python train.py --num_hidden_layers=16 --hidden_size=384 --num_attention_heads=6 --num_key_value_heads=6 --head_dim=64 --intermediate_size=1536 --vocab_size=18002 --hidden_act="tanh_gelu" --norm="layernorm" --norm_place="pre" --norm_eps=1e-05 --positions="learned" --qk_norm=false --attn_scale=0.125 --bias="all" --tie_word_embeddings=true --parallel_block=false --init="normal" --init_std_qkv=0.0256 --init_std_o=0.00453 --init_std_up=0.0256 --init_std_down=0.00453 --init_out_by_depth=true --optimizer="adam_atan2" --learning_rate=0.000921 --beta1=0.9 --beta2=0.98 --weight_decay=0.08 --lr_head=0.00609 --warmup_steps=208 --schedule="wsd" --decay_fraction=0.627 --decay_shape="linear" --final_lr_fraction=0.05 --batch_tokens=[32768, 65536, 131072] --max_seq_len=1024 --doc_mask=true --train_tokens=614400000 --max_steps=9840 --dataset="wikipedia_en"
MLP neurons of a small language model. Each row is named by its layer, matrix (down: output weights) and neuron, and shows model dimensions 48-143. Each number is 500 + 50 x the weight over its row's rms, rounded and kept within 0 to 999. Numbers have three digits each.
After each neuron's rows, "raises" lists the tokens whose logits its output raises most directly, leaving later layers aside.

L12.down353:513514495534449477404499511436581509467577566488540518552491549441484503506531487545458486596484520502471518477489438441481554500516480449486461479419474466507525464450497565466471442473435546474508537503497551563558537526449548502520496449395502454487559615510533479515445583549548495500
raises: "–", "and ", "– ", "& ", "— "

L7.down1483:471563575474526574464535510420566414533465506482507494571480513477553490462535591498517525561539532501574504456517422624525542492487473452509477524454451530399579456387414519476433503505503388529460500474483479431540531601512541519474530517401385562466463571432535455469473504446553552583
raises: "\n\n", "\n", ";", "; ", ", "

L12.down1064:539463451460583502458533464483422519463563490535564596554477414505478507412400526497533455556564495509515525482514549427521532480526506547490538555550466477489579473521548493546478437528523499543506444589539605444535443450448450558469410507471508486478479500540582497455392544559510460553
raises: "es ", "es", "ires ", "s ", "ies "

L12.down222:473649565389454534506427452473538437611496532572442502510553497499386423481500394485516518504506397498598488523489504349442526381505467491506579439505535521516529485479510517502569407538477450565534471571460528530497523553517588422460549480460496585544465465552446555525435490530428500529
raises: "join ", "attend ", "play ", "live ", "sit "

L12.down1225:582526502429530481400444479519542523560508534487452569496525536449499510570482480493544509547480518462551520490529476385533452546548518483565411459456528528498490465452503571465523466520460514408510544448495476497540508475514475487540480450537448558461595544585492409467514530440536489477
raises: "or ", "and ", "as ", "the ", "to "

L12.down111:443569543474425546604489476543492410525486500579458448554523459414439457441515533504545531517561512502457512531571592529492450525515437491529601544476451561516524490493501484508508534552517490434515500523581472401525567527494573532537396513392516606587460502491514474494484531610534464554
raises: "an ", "a ", "another ", "the ", "nine "

L9.down591:493426539555513461536492454576452468469521403449508484515420510375591415455533504491601384498491536457547495504523411452466527546448516507517499530546453513536520499471603530513440461516517518389455447535532498467547529468539556476459456437471463517560542451419538415445554426532488558460
raises: "buildings ", "brick ", "stone ", "church ", "building "

L9.down892:490541501481442548485473547499517503488438475536477429610563437455527487391485424504544502369511415483524396527614534350520532442399501439492496475452458646517565497528503547541543465498485471461552553612573529482437554473560470542449499457489506493560533537441452442509452478486528555518
raises: "each ", "this ", "a ", "their ", "the "

L12.down495:496540499546564496511478460459471459467466485522578566477436587494626445432480519462606456492468419560506555535517641534502519446494510540452549487537565472417470560502434457548484512511584527544506443465561486536568564534487541499459520511537561460590482527617463469460455471546587437495
raises: "eight ", "86 ", "77 ", "87 ", "55 "

L7.down409:437557532469491524506588466498484465466464543508532485562489469531526509539541477583496539397432521478456509415567469379457455477524516401451490492496521514489595542545448495530589482569533529564394604519447532448468490402617434563498539534515576508562443441450432511499521601497525541432
raises: "its ", "his ", "their ", "Personal ", "more"

L12.down1517:517537495550428477466511420539513468392519570497539424468541465409522493459470437496450568586534500512572569448433508380589505490452498558487459588448510523495410458484529472557531452483585447481445491469472566467391513423524490569530535482491517428587610552535545457639556512531496532469
raises: "of ", "of", "Of ", "seat ", "portion "

L12.down512:432578542544537489482491478485434385523499570546493538463552469503539443559547514455515418451372435483578449474546414345447584465444465489344494446528461481453500505562541570517430485484492523525547510597531485389460541487525482554478451482498545524577536466580525498469473473446541472534
raises: "was ", "is ", "===", "been ", "=== "

L12.down263:407424530470562455549491586493520564557520447528405495463515339519555472471460433470499451515493563546487541436508412480584497526476572569422473531472490493427543527503446510489531422548482414450614467485517510395543513508471546495477611453356439575462501555501545522405546477521526530438
raises: "(", ") ", "ov ", "ics ", "| "

L7.down232:496527523505497600477533446504439437470509510494471545569451437551553509554571512461562447508477453429519384409483454582500478456426498495501567579469539462521456526469494454468479544535609616504532458483500505532481437415484473463542388476436496523563519460396514411590543475503499499525
raises: "==", "===", "== ", "=== ", "| "

L12.down202:479541513504502441520513571490442456557469499493391553500490497457491512519502566555493479532475435457464536512556485413544571453433476549509542542476587577406503471474492609523557497530552539536522555475524411450527497436421561386496502513448526544466549460559443500349542570478568478553
raises: "her ", "him ", "herself ", "she ", "his "

L12.down1422:505482450416444553469543485491494472550515465427568537445443413497576533491412518451449541568596538486513552495423546412527478470455501586501501523564518455520482516520476445586584491595495579527473465624587539451458491503515457445500431525495532507508517509519552500479589572476482502551
raises: "for ", "against ", "toward ", "towards ", "under "

L7.down55:484449493474522538531449458525571557485376512490555499597510490536538569521591441545523485425517528499421526484569517558454408454509454523494536514513536570477515533498649409526586490540393441503505458485589591474562484577593434433441487546503420497471421451375491398522491517478501474411
raises: "the ", "its ", "this", "this ", "how "

L9.down1201:439475530438514535496505537506524540465538518543475428526467541517506571438609567524475481371519523471459562418434481451443552420580505485556526496469547456389433468488521481577664533576470475470440565442565583451606545560407476592500452491475457545473512496462470458570455526452540514439
raises: "their ", "its ", "them ", "the ", "Their "

L9.down1103:477533421505513472468509532519438513522536506441519467541567504437623618546515471483589473526585556569536460503482512528486497515550454490412564481426499503450505461531498474538484490537524507508539539531528520450417469471451489518496490466573520517573513460559433452422483493462458553524
raises: "those ", "any ", "a ", "another ", "someone "

L9.down1135:525491479477550455500538549563626486530485474423428519359548509447498381500503510515547514541431425496442511484563514419493486494495499435448508465539455557353468434494489552518498514508425472479602515547558503585530496459492549486526465490479452526451510547594554437438406508510473568503
raises: "and ", "in ", "from ", "at ", "on "

L12.down1208:452403622530547560412487503470490583469450518478456513554486425485516475462464535562531520444549458505514530459560548464508515542458476509519541540512511551453533491466485489608496484576486482491558488585515525506593430524405426440515554457400572402470557483485445508530400606465556437543
raises: "ft ", "if ", "that ", "way ", "cases"

L12.down767:487514496404506565483457602443497418489433434503482508432516510529587495558474635465443496530526446487543489507509512375512554433462355492454609426536496537466444526549421552488495493608524456427587504562452543492525549535444413519531558491501554478517512472508566471549414584579534513531
raises: "in ", "on ", "where ", "when ", "but "

L12.down827:615510485471513523458457492482488412434581532552511432520504550467521419481541486517602476371498505422501497531560540499458475518461388449567391507447505526461527462530586515545534497489512490483521481544540489496460487475504459479441527514470516372464387485514480570553530514490509492471
raises: "199", "197", "198", "196", "195"

L9.down1090:488458532498475625481477508438557386513441594537474542560496439464453500451468565540496471522513596471528542497424521471492580484553518418448467466460435521454474511456487485514518453436513460541572489526494465536481442457593567455539517481359435563556501527581598480374549578455528626507
raises: "\n", ": ", "\n\n", "; ", "\n\n "

L12.down606:537576541454501480376517445599530490457567499495569488447507456481501449496545418538434567482541484463552506438515466352470476466477441491504397436465498491493574553513465503478547540515468477531547549528572434522424453513549440472437513540540546458455475451435460521533420488418408579480
raises: "ran ", "visited ", "won ", "had ", "traveled "

L12.down405:516567509521506534543483572599553518527464540446474515479446510439503543444528541542554456526586489561442526411480535574486517450423479464543500518529439503569512483447505486495483427468407535465491393426494480414470481478530445469440570486523428486451526490490545569461487531454529541516
raises: "out ", "down ", "out", "up ", "down"

L9.down87:427574532454498439468550560513462515573422462508564491573470455491553504465511450575458493452448529533515592426579466449499528539427509507503576510489430499489503501457458492483611554550580511408501551551543461482539550543492443495387470534572415557475549516429518543489488640494516487558
raises: "his ", "her ", "their ", "its ", "how "

L12.down252:560511507544397524508392476534525522533436557503505418572522409518476500612383535448559504530450572466473507511536499472391427470550419499523426440541602558442453423417493489470495469405461443482460475477587535593575465472422533480497512476453430491469522614439577517471519386518469527437
raises: "and ", "And ", "or ", "/ ", "nor "

L12.down1260:591424532575479469521566534507480486536482413457550513561458471476516558415545454490466405560489504489489539506530484547524481567526482499454510521594532509489475541571461414411542432482485561497491455479546542486500551478454539581535429441440453471409544558500639415540511551514478534501
raises: "of ", "of", "des ", "ated ", "de "

L12.down1435:490447508531451514467493533373591524489541532422579529514522443448459430514418478554567547579557498604479551496463444446456478514385443506486495618398497461572560576459463454574487489492502504517435467494564557484447403554455468601477439462496489488469524571515515443601465605523459555441
raises: "of ", "of", "Of ", "towards ", "from "

L7.down126:438537527526540601496476565430558513544465569542407450478428518524477619521552474539512461418540486445550460484538466504466528412439468459531546530533565556424576434499549476535480603515538577429569526546573503429471542640574456492465463525604485480553500571401499449463470570449515554477
raises: "him ", "more ", "how ", "his ", "them "

L12.down1450:401517498540536545550474452459566470437501520585412518508456492509397487424537502498512644530448466466543621539525445394405514429427533478475465443457518511491544464457491589509442524498482457546452507552526596482507479474485635481471484481493535585513472476547465477554483498458474596507
raises: "sit ", "share ", "continue ", "attend ", "hold "

L9.down458:440445529488584595480452524509555499435537498565481522474500542504581461560520512490628435522506554479438581488524457482386571477479479546490482427509471513431463486482476510612528493562536452488405560482578483414463492561482433600554501579412505479523500473462506517504520581544496507559
raises: "202", "201", "July", "September ", "November "

L9.down233:532502420447597460470440413507539514528489482507490531485457528523552524523494520470564613505493539559389489508643432526419421546459497579440570531489446489486467495514562535505475516519584555539378481442474466475494429483482544438516506416540470614518469503559542538482462546530451482533
raises: "more", "less", "more ", "less ", "so"

L9.down996:547599538523483493483475491456483545613545543494550559509568540473539435519470507527565472513467498495475481495547460479534544610476499497481457486472428498494513468530445417547471465443516483444568584462553469561458394473391561443533476450503589491555423473529513469467471518485529570445
raises: "of ", "(", "=", "==", "| "

L12.down985:500515465527460471406501617550577523478498433388519467419498508539497455485437494465493448534471404536433614548534556611497487626390482468532410512463512516474454509553438515556528534491512531502528582461520604463417535513558558467526424470503470491573494457578526490506362508472512500533
raises: "0", "1 ", "5 ", "9 ", "7 "

L9.down1504:485497509463414502498445593493595424600547390525519523431499547533398431518574578500486469555506494544493500459537547497506489454461518521441527513507500397424444497450400602472513650465477538591563526453566476433568567509445465558522450525494537514452473520443472456397534548533531516532
raises: "her ", "she ", "She ", "him ", "his "

L12.down973:459507474423541413433462505429487385540517505532473534488462483445594596547418428478576488513391567543523574555586508370465506531475485543522459458470458501492554571573448482486560487525504549507433509535413536464413527515551515453527459413477541490482453531486595545537494395520565482534
raises: "===", "is ", "was ", "are ", "were "

L12.down1197:411382558532524558422452582474496520519403430498489557484524455434448500423515471457513590525469486436547509513454465421501614454463489496472560444506443514473470561473526511489454453489502421518525492613456560464376539522559561399509537508568543523546443435568505520645373539473485523466
raises: "were ", "respectively", "are ", "include", "have "

L9.down936:521495516521461496309488531505498495526509514448478567505533429479482435500458514462506535609499504442529501513461436645530506490464509477460496470520492441515583443444516543479477460477520499560509522512466498489472560459553548421562477488567517462538574556569509447564510587480464533553
raises: "were ", "respectively", "are ", "have ", "of "

L12.down1362:419533616419509504514460476500501509483492467480497477520531551462597593532540574490510513465466377530478526510489502550445485564525475477592491549584490508519506576532466553522601489558439446502516544530476509457513547518437456496501492485597512476453430455560511533541456566496577455476
raises: "the ", "its ", "their ", "his ", "her "

L9.down1118:446550422469609513585578457499477482440512491431573486465538477509559549589515574546417496506555491509516511515526529331504482512496478485450625552417397454458567496471534478572574580499492499486512482490411525473495459480442515532486495539421509497553395473516477517485578542532465519491
raises: "to ", "towards ", "into ", "toward ", "onto "

L9.down267:558617477454518455477479517488499510527485494525477522417442444518552469578515592517503512626451512441505495470558485735452490550474489467479538465487453471480538530468466493445475511497568547517513447447571527418504484542507523573492421500491493449476454498534538521430523470553519526545
raises: "| ", ", ", ". ", "|", "., "

L7.down387:479439490596556511519555470540473516507499472452477468482452492465439462459420522414471460555502459551411494393432507550464578506427533496457476461500531459580508535548392462510471453410562482490492551544578440577444437516555689521507479540490531463505489495443531457434426615538538503613
raises: "0 ", "0", "00 ", "5 ", "7 "

L9.down1163:479545513456461588545462451501500548534527410488569495539443494452540497509406512454475570576497563516470428473451555512463510425591531388493569633446489391504470529451456430365546547415536441595478474457441519442403385469530495448577499496471570519491580475533407505523475566466515538482
raises: "===", "=== ", "====", "== ", "= "

L7.down1284:479516543418449573468528521490388506506561483541500534387426528506445450513516591527487454543415503428514507516529534518498491446508472542492490587474484493466454484519433472514453456555620574464480588481537531424517473457451563516369567503539530620596495418416492425473490532532479437496
raises: "h", "ha ", "ha", "ho ", "he"

L12.down344:472410458447505578447474440473464384406541497517448532398503432500520487559451516477498453441527558523417510502540549489552459583486483582443543596518464525482462583482456557458386521600478538529488468418541475459413417509518477497454493576466533485469555506516454528471428468502423452442
raises: "years", "years ", "months ", "decades", "times "

L12.down1245:426468457526529499513564541643494493454482464555481447412411530484387460537452396432508469607528443558480480498469486695564504511515503502451525488462464542456411533456513500442562504420532472481515641457510478600459535417554566570583532464590448390518550440557521447470434555425578576511
raises: "0 ", "1 ", "5 ", "9 ", "2 "

L12.down1154:472590463481500475516365458521477551442583535523539448515558503483494392507472425466486502594470351435570531410486389416432457431466450413491480443545463475445547431446541537551562458521473512592486585573514502508497513563541523405535427476586521424474509438517508533526468379441475494478
raises: "were ", "are ", "could ", "was ", "had "

L12.down865:492479516515483531440510563432518533445487479511508507446560507448474516422411473515499536542512461444562494463481462406448489493451457416463521432486454404452545464482439587487460429452462511566603553549466487525500488588551534400506481498540550481521444419525474503606426463458449595557
raises: "were ", "could ", "resulted ", "are ", "should "

L12.down1125:529392499528399591456502451512636511451566507499544520461505494449438450463613482550466570390528498540443578533538549453536467559500451580593496516436460508449534455532534501539449374487518537393532537439578531498460467436411509516575476514504440422497508506493545478397547451578479468562
raises: "199", "200", "198", "195", "191"

L12.down1510:520462536457491539466516593483578449491493656555430492435478565494565555549529508434514452512616553484489486499517542571457451509508534412463494442575486468407458538566518477570548497508529443406490578483533466490608551479466471529521515587438515422498472517539438494451533509462498523491
raises: "\n", "\n\n", "\n\n ", "\n ", "50"

L12.down1415:489530459504577479555488518544545443487451512545384495445396448559508500539510532499554475539477486487502418446480487471456463550483408468430649447484475468433496557648561450450520539558592567508520474510542500515448538519485445510490489501636510519503536468510543534517511546522491531508
raises: "was ", "were ", "==", "could ", "had "

L12.down1:552556559463527484419522603484456533552475422543590535537424512540532554524405460541552368481505438488491508520518484482532468486487552420344610445517557524510516574440574590564517479517536473531564514588474589528413455590476449507458464487480499536574451513530502487503463513519501461489
raises: "a ", "for ", "| ", "another ", "multiple "

L12.down502:506541497462488460511471498638488575464483476485524479500532601523581609472510550542571475430505431563472462462521544576501447477576490546509529542469463512427438435524513500431499570571482542481477582532516453469443617517505485522454498542534521507530403520402475486431439546529569498515
raises: "a ", "an ", "their ", "the ", "its "

L12.down1405:531481524530474544488473509596492526524523542520539478529492514495566506542521523509459498442445482485457384510516508452536429413520424497467504512439508559425529506521515514469479518533511473500566614434539506464431572611500477420443441461550481555495566549508517516561465534499477412478
raises: "others ", "other ", "their ", "them ", "its "

L9.down141:454568458465536529481591575532441501592516457590529582606408476556461562509514574456497368456359434562493467493466414452428478532496457456574521484513556451535509500494447541537532529573404491520507481511490473400506528528587446594453498446486501480505576598458497496480511570452559571539
raises: "which ", "whom ", "example", "example ", "another "

L9.down75:559491484514483531489522423475566498404535395551575653491538544540423493520490508491575403383533530519448506482572530523493515466450511491470486465547473562562589528512475527534522512456452439419556450484528518579448562562460468528477465527447468439586523451465516488549442518506476603493
raises: "194", "195", "196", "193", "198"

L12.down637:475533595532416584504557554432458485470556600480556585394480477517504501590533501545563440522512565462454530506489590463504438433494370445488505434517522540593475480521473449507478483399563471453570456472491558472483550543505501532510411410489557502572472493534552436542461523550519601487
raises: "when ", "while ", "where ", "because ", "between "

L9.down301:520508457405467499447513470509557456499540455462443510532552515442561572602446582402493577598448485409534460542493490578553392528523497522509488468463475421423545488390512496519474387519516501544439520493426519456511543513492524497545506494455566507512534449566506512498551483442569394453
raises: "by ", "art ", "screen", "information", "by"

L12.down1312:487390569554486558491427500454488456498541439579385602526461477553517485493634479502527524545515582462440545454448486446502433521502517486538519423466489490506469471546467484513489484585585453458451491515489512550542533502405603485472466460493475485534555567485610470510451511507588459480
raises: "\n\n", "\n", "\n ", "” ", "\") "

L7.down1343:473531501495449554616473484454474506535560470560526461515406502431486483511496458532451480582524572485571490528492535248511440509437536524465587516514447550377472500527491479434505520554525439495486479502433520555473452530471530567459493529368521498465418494499579501525547473511572474509
raises: "| ", "/ ", "|", "(", "& "

L12.down888:466454551513625606490449633426591508485472437522553597480379505466484536531536520488491471416472511517482575444465533495583539556439550454481520423501495553463389528505495523553494472501533478565515506505566484527542539450462471524604498531426424440449514670520432355487556517473584521527
raises: "\n", "place", "\n\n", "production", "its "

L7.down834:513474385567526359519447499542498446477533504583544515453562467505514500502494530389510437546505442503549469430432507478523476441457573523503567418450444528459465532448540499430505503503522489588519438508479513582508527438563478426489530525502453567487504553564458480495478516423495531487
raises: "and ", "until ", "and", "& ", "but "

L12.down114:492553515606487460499504537464454539552473483406466391546472516441583437450575496571539406393469499401481505525438445355513476497402531527483426496573471421507531536525617532550420452533444521455499473516534578486569490576508441444513519421419452456560519473445512406493510481523566480465
raises: "windows ", "brick ", "buildings ", "brick", "structures"

L12.down1081:557437549521442551488551448431468402448550585486426528405539574443468385495556545550596452511595592462412542570546538315470498497563540410479424537503535518534473519436463513512556520505559566421622464530497452531466488509451432507538491508411578506466485491583520476532517533571429562520
raises: "200", "201", "191", "199", "190"

L12.down148:438518456515530551451504480440513478532452529466374531560525496518544495481457520586580538515496559543593454475581508493520561408538486484484559523448594485495510414471506568501489544545562538462399465486536481439529508504471409489501461496459453506454429440477564474484402530487503496443
raises: "on ", "ons ", "on", "ons", "upon "

L12.down1193:512493463408498494418496541488514548479453481504614492415512527527485479482371534463467495506509525578433503477462537416513483534486516441506433511516439542624530463516509479520425525539405488482504469583601454542474440567520558547595491560473486472464552480446460419467426562460638478602
raises: "to ", "until ", "into ", "after ", "but "

L12.down889:571399532506487512426473527529545510437496519542555432581517503556544530529475469485547502401549511467475405524534527475413440533522429567543473417479392472509567523355550443561611440432440517428441578502509574490446574489487490500433448385562401415544606543508476476491495466525490573509
raises: "an ", "the ", "a ", "its ", "half "

L7.down1425:518596539523493477503475505539577478488497531531465426497523507557550510554489638529569512554445457502513410456528525332521433442571520487416498452511452508462473454546471522494572541529500565445421544574510593563472462479413530534540498461447454445544424491502515578493488500465505479524
raises: "or ", "their ", "and ", "his ", "nor "

L12.down732:443560531554559472528499515528447468440448416487497600597528478485491517434512465455472494545573455468510524509524535566467540525495619494507635591482423400491538432487401464503493496494508507484498448429530556404490511601390431495482515460554552424466498525580475495512516557533532433483
raises: "named ", "called ", "factory ", "lab", "known "

L12.down422:436580534586453475465386517504525471588469510425533622559523545495587477393537526479530493551487511429447434495462490548505441514435504511532446460563454591510439357514460522516540435488609483517492482519475494499570480471422544526496480493431430489526496516502537494549479490535500497493
raises: "=== ", "===", ")===", "of ", "== "

L12.down515:454540531413563481538462513537500451358537509577497489491563457508588432444544442536475460480467423483515458464448454582491515456498467447435488452450437470412533452549532470523632522545514545462530449520545544458412555530510517419537388456563506442474537520445528526589413498545466587503
raises: "were ", "would ", "took ", "came ", "was "

L9.down353:553561514537445445425447512454442469459476571510469567485515445538431442570456524516520504623454538487459522534487480506505361477529479501443457569548562506599467508509457526503563510471508451464513433456597457487514511472401576536463465414453465508508497504514539554525471470520613588516
raises: "or ", "of ", "and ", "& ", "("

L12.down386:355438579468432583510385536528437476460470501555537463478451535508477446542488399474586455437527449548562461463483557414516543493479568525539610571428479564506501523432498587509395496537471503459477556473586558447447432563515409452517515510497558512457587487550435472540420531491471562504
raises: "days ", "years ", "years", "months ", "episodes "

L12.down1249:477539442515454528437479488386543580487495483494525524447448565502539569460540674500483511540509515552532494474497527373479522574555494432492573507545501410431453552449492526451383457496439574397549445547473432562441451553480479431489464516522477567521420487470486503505506585534500576504
raises: "to ", "from ", "into ", "by ", "towards "

L9.down315:499558524563466509503470526592409503462478430567448488482500482535511522512501459508486439559445520592557512498456481585527431454462509492467498492422564552467438555461539481576495531498542440495556496629488515506444415529515506526489482499478473575590526503562457517513579520480456537417
raises: "than ", "him ", "him", "his ", "it "

L12.down113:520510465484546590505479509474542501484475484488596524541563475534521513575511500604428454526485402463489511425523541454415378441402414459453506473549474551479415478489537471518533493346489490461562509620443550557461509493439564436565526485447422551491493533418534483456559492548531545512
raises: "and ", "while ", "who ", "however", "but "

L12.down201:400435487520492527588447504466524518432534571475445537482394484518464492471500497541548503479560581500598512488544472499459663533533426471513569520509562514409476427513502546536464509483548521463521362469499560543496492494474479463530423496505441502417512506501484453502444489544469592567
raises: "ons ", "ved", "ons", "on ", "vers"

L7.down609:617503500559430481477477441494537457426508500581442550428454500595527517387450479471607526508537566446437469412517478365476521404525549587523483538457458552509460455512404488537349532531599429377540524584506478529492438416421601562486497546484466549606555521461519452516520487523521569476
raises: "===", "==", "=== ", "It ", "("

L12.down468:518565447479525476464408518561496515498533476537521427470483559473513436576447497440536522438474479541457524476687483519429520474539516451457467510547522607480466428494486500465499490518472501456460547446573405570452477469547553447494530444493452489466543611494440490502504456423512438517
raises: "or ", "and ", "& ", "etc", "nor "

L7.down1147:465436490478499533506459568484594581515517454531402470502496584481479514458565456514527499587492455505648409511485460439472528364501479478535489513574502399460479431498532534560460556556473558412437485573416559402507503601523572494448548463507488568488446438497507540495448558450503554406
raises: "enter ", "do ", "include ", "serve ", "generate "

L12.down1238:515479474561433474554461540508494415512548418480491566495471488520564428512530455530513445480442417447451385549622541436507474417483506505457529595484554582442519465459523520520510512476479488516436558561448458482457543535493567506495515508465508608520573606573531488405525526501470486510
raises: "nine ", "six ", "ten ", "five ", "eight "

L9.down1101:490590472523467570514495453492520437415507520539419530517504472486499462431495498514549476442440571434492500493569477396486560448524513549528575518505553528474426399460445454494470470508466546438471448601430433538532443476441530557506458586467493670596523488483477510558424481508488547464
raises: ")===", "===", "The ", "Its ", "=== "

L12.down1522:593532522462434520485539487585543579533420496502530463558451497519557559535556517522489480476549552491462485539516500391485487584556458580502620510442473507548445491511493432557534492520486422478506511417438607566494508561439502476526555522555514453517497506463422485604498459505596508441
raises: "it ", "this ", "these ", "them ", "the "

L12.down442:558520489516456452505494561535496448528421495481474605604456452590605472465412563497514469488542538491532523545521617392490488583495461551547549564502553533490522492514476502537458511480524503506510543434515420478455467509472554528478560543535493479469546479556472510493531631528513494545
raises: "named ", "known ", "titled ", "called ", "designated "

L9.down985:468575528510444464540441498469525452499523503560428567458459459499479501541480586541532495563594510529613502492500524600511568418427552551544536492415563495478534531486396537477471507489537516613520439499535473464491480493484482546496584540483546555528424578487503458498407486522481557471
raises: ", ", "\n\n", ". ", "\n", "; "

L12.down892:532543540453461469556470556473445505413574458544593598521535466504523465512434491439509502635530447387523553448444507546546442504476576525482554520476447430577501485510445526526497528523487458547556471544493512432474459551377400486585480508576488452494445512526484431475485591499539500548
raises: "from ", "for ", "to ", "in ", "since "

L7.down1304:511487512499556508497463425459504445570524513543495437416504535481461459520443502510598479575480409534667450460430461480392485355517466464468497535504526430458487376443549516518448504550577507501446518541403531544523584506448466498410525432382417453511468469484552534462423497513480498479
raises: "be ", "enter ", "get ", "remain ", "serve "

L12.down684:585513488462486453447513534378517430520461543548493469490431413440504516520494589497395547398487555332506481490445517396430481397514513605528519522558532499574555520523431452477502568609583441511586484495405487460535422543600552554562504485447411427518450509539505514573452457511459515418
raises: "that ", "that", "this ", "it ", "what "

L12.down881:445437563542476516492500483456526500511480393510524498478512467537496535493438524491479440490521420531536516547378512449481443495502532506522586505480525454518469527449466461470541483482543433519490393536549585423542424504364487508431431535575487497480426466479494508593526488504445539582
raises: "towards ", "for ", "of ", "to ", "during "

L9.down1453:559468487549596541553462500503559493436507455480494427515560431469481594631489527568473411392440522486485540496513530506569477583476540576457617494500454543507524498497490470542519487522455543458518497456454523422504550595587544584581501465555423529558573475518627398527501488523514611487
raises: "these ", "this ", "what ", "this", "the "

L12.down69:464539574541475538464435477435497432420484473517433557508540508450491472508500458512536555531451398501492502505490513575448545501479578486513509466451466526460525481523549563555451534457506511565469475519516531410568504637450521491529430518557575499426492395552577481506428523460439444494
raises: "ate ", "ize ", "ise ", "ate", "ze "

L12.down215:494599540509490540555531496475465455521414502568485419514559465443563482522462497459433458573573671525424531476524515443443548604425546477574519450446469552490456492581487512399547441482485500478583413502521504541548502519475495459497462511463521533595480557474542509447438471480508552480
raises: "\n\n", "|", "\n", "\n ", "\n\n "

L12.down1131:499601448449511449497480532509505545466480497551549390541546519509591388554410540484526446449438507593481497462650407463381480466462429470452517559542609645487500469449546508492543512541400463455435490489597416624432471497536511526460567423452453438478536623473476493504501540494469458481
raises: "and ", "or ", "etc", "& ", "And "

L12.down673:538512599536422506562465406542464491553498460426538595564543507552501588473455534456540461547488494512467490489573503581406494432571462529464708471525528416431445495461492562440514431461531486494416463501555453549552408564408572453588482511479548522564490493482417505503455479507503505551
raises: "- ", "=== ", "====", "===", "==== "

L9.down868:466520541602489492548519508496483399438503512567512481510488461530419524437511526433474505482490421447467517432467385466466516341576470495560559579546602465542410612468442511544433458519499538518477448566510450524563469607367484592449518539525487506592548531462560468509444498448527490493
raises: "Subsequ", "Later ", "Notable ", "Of ", "Among "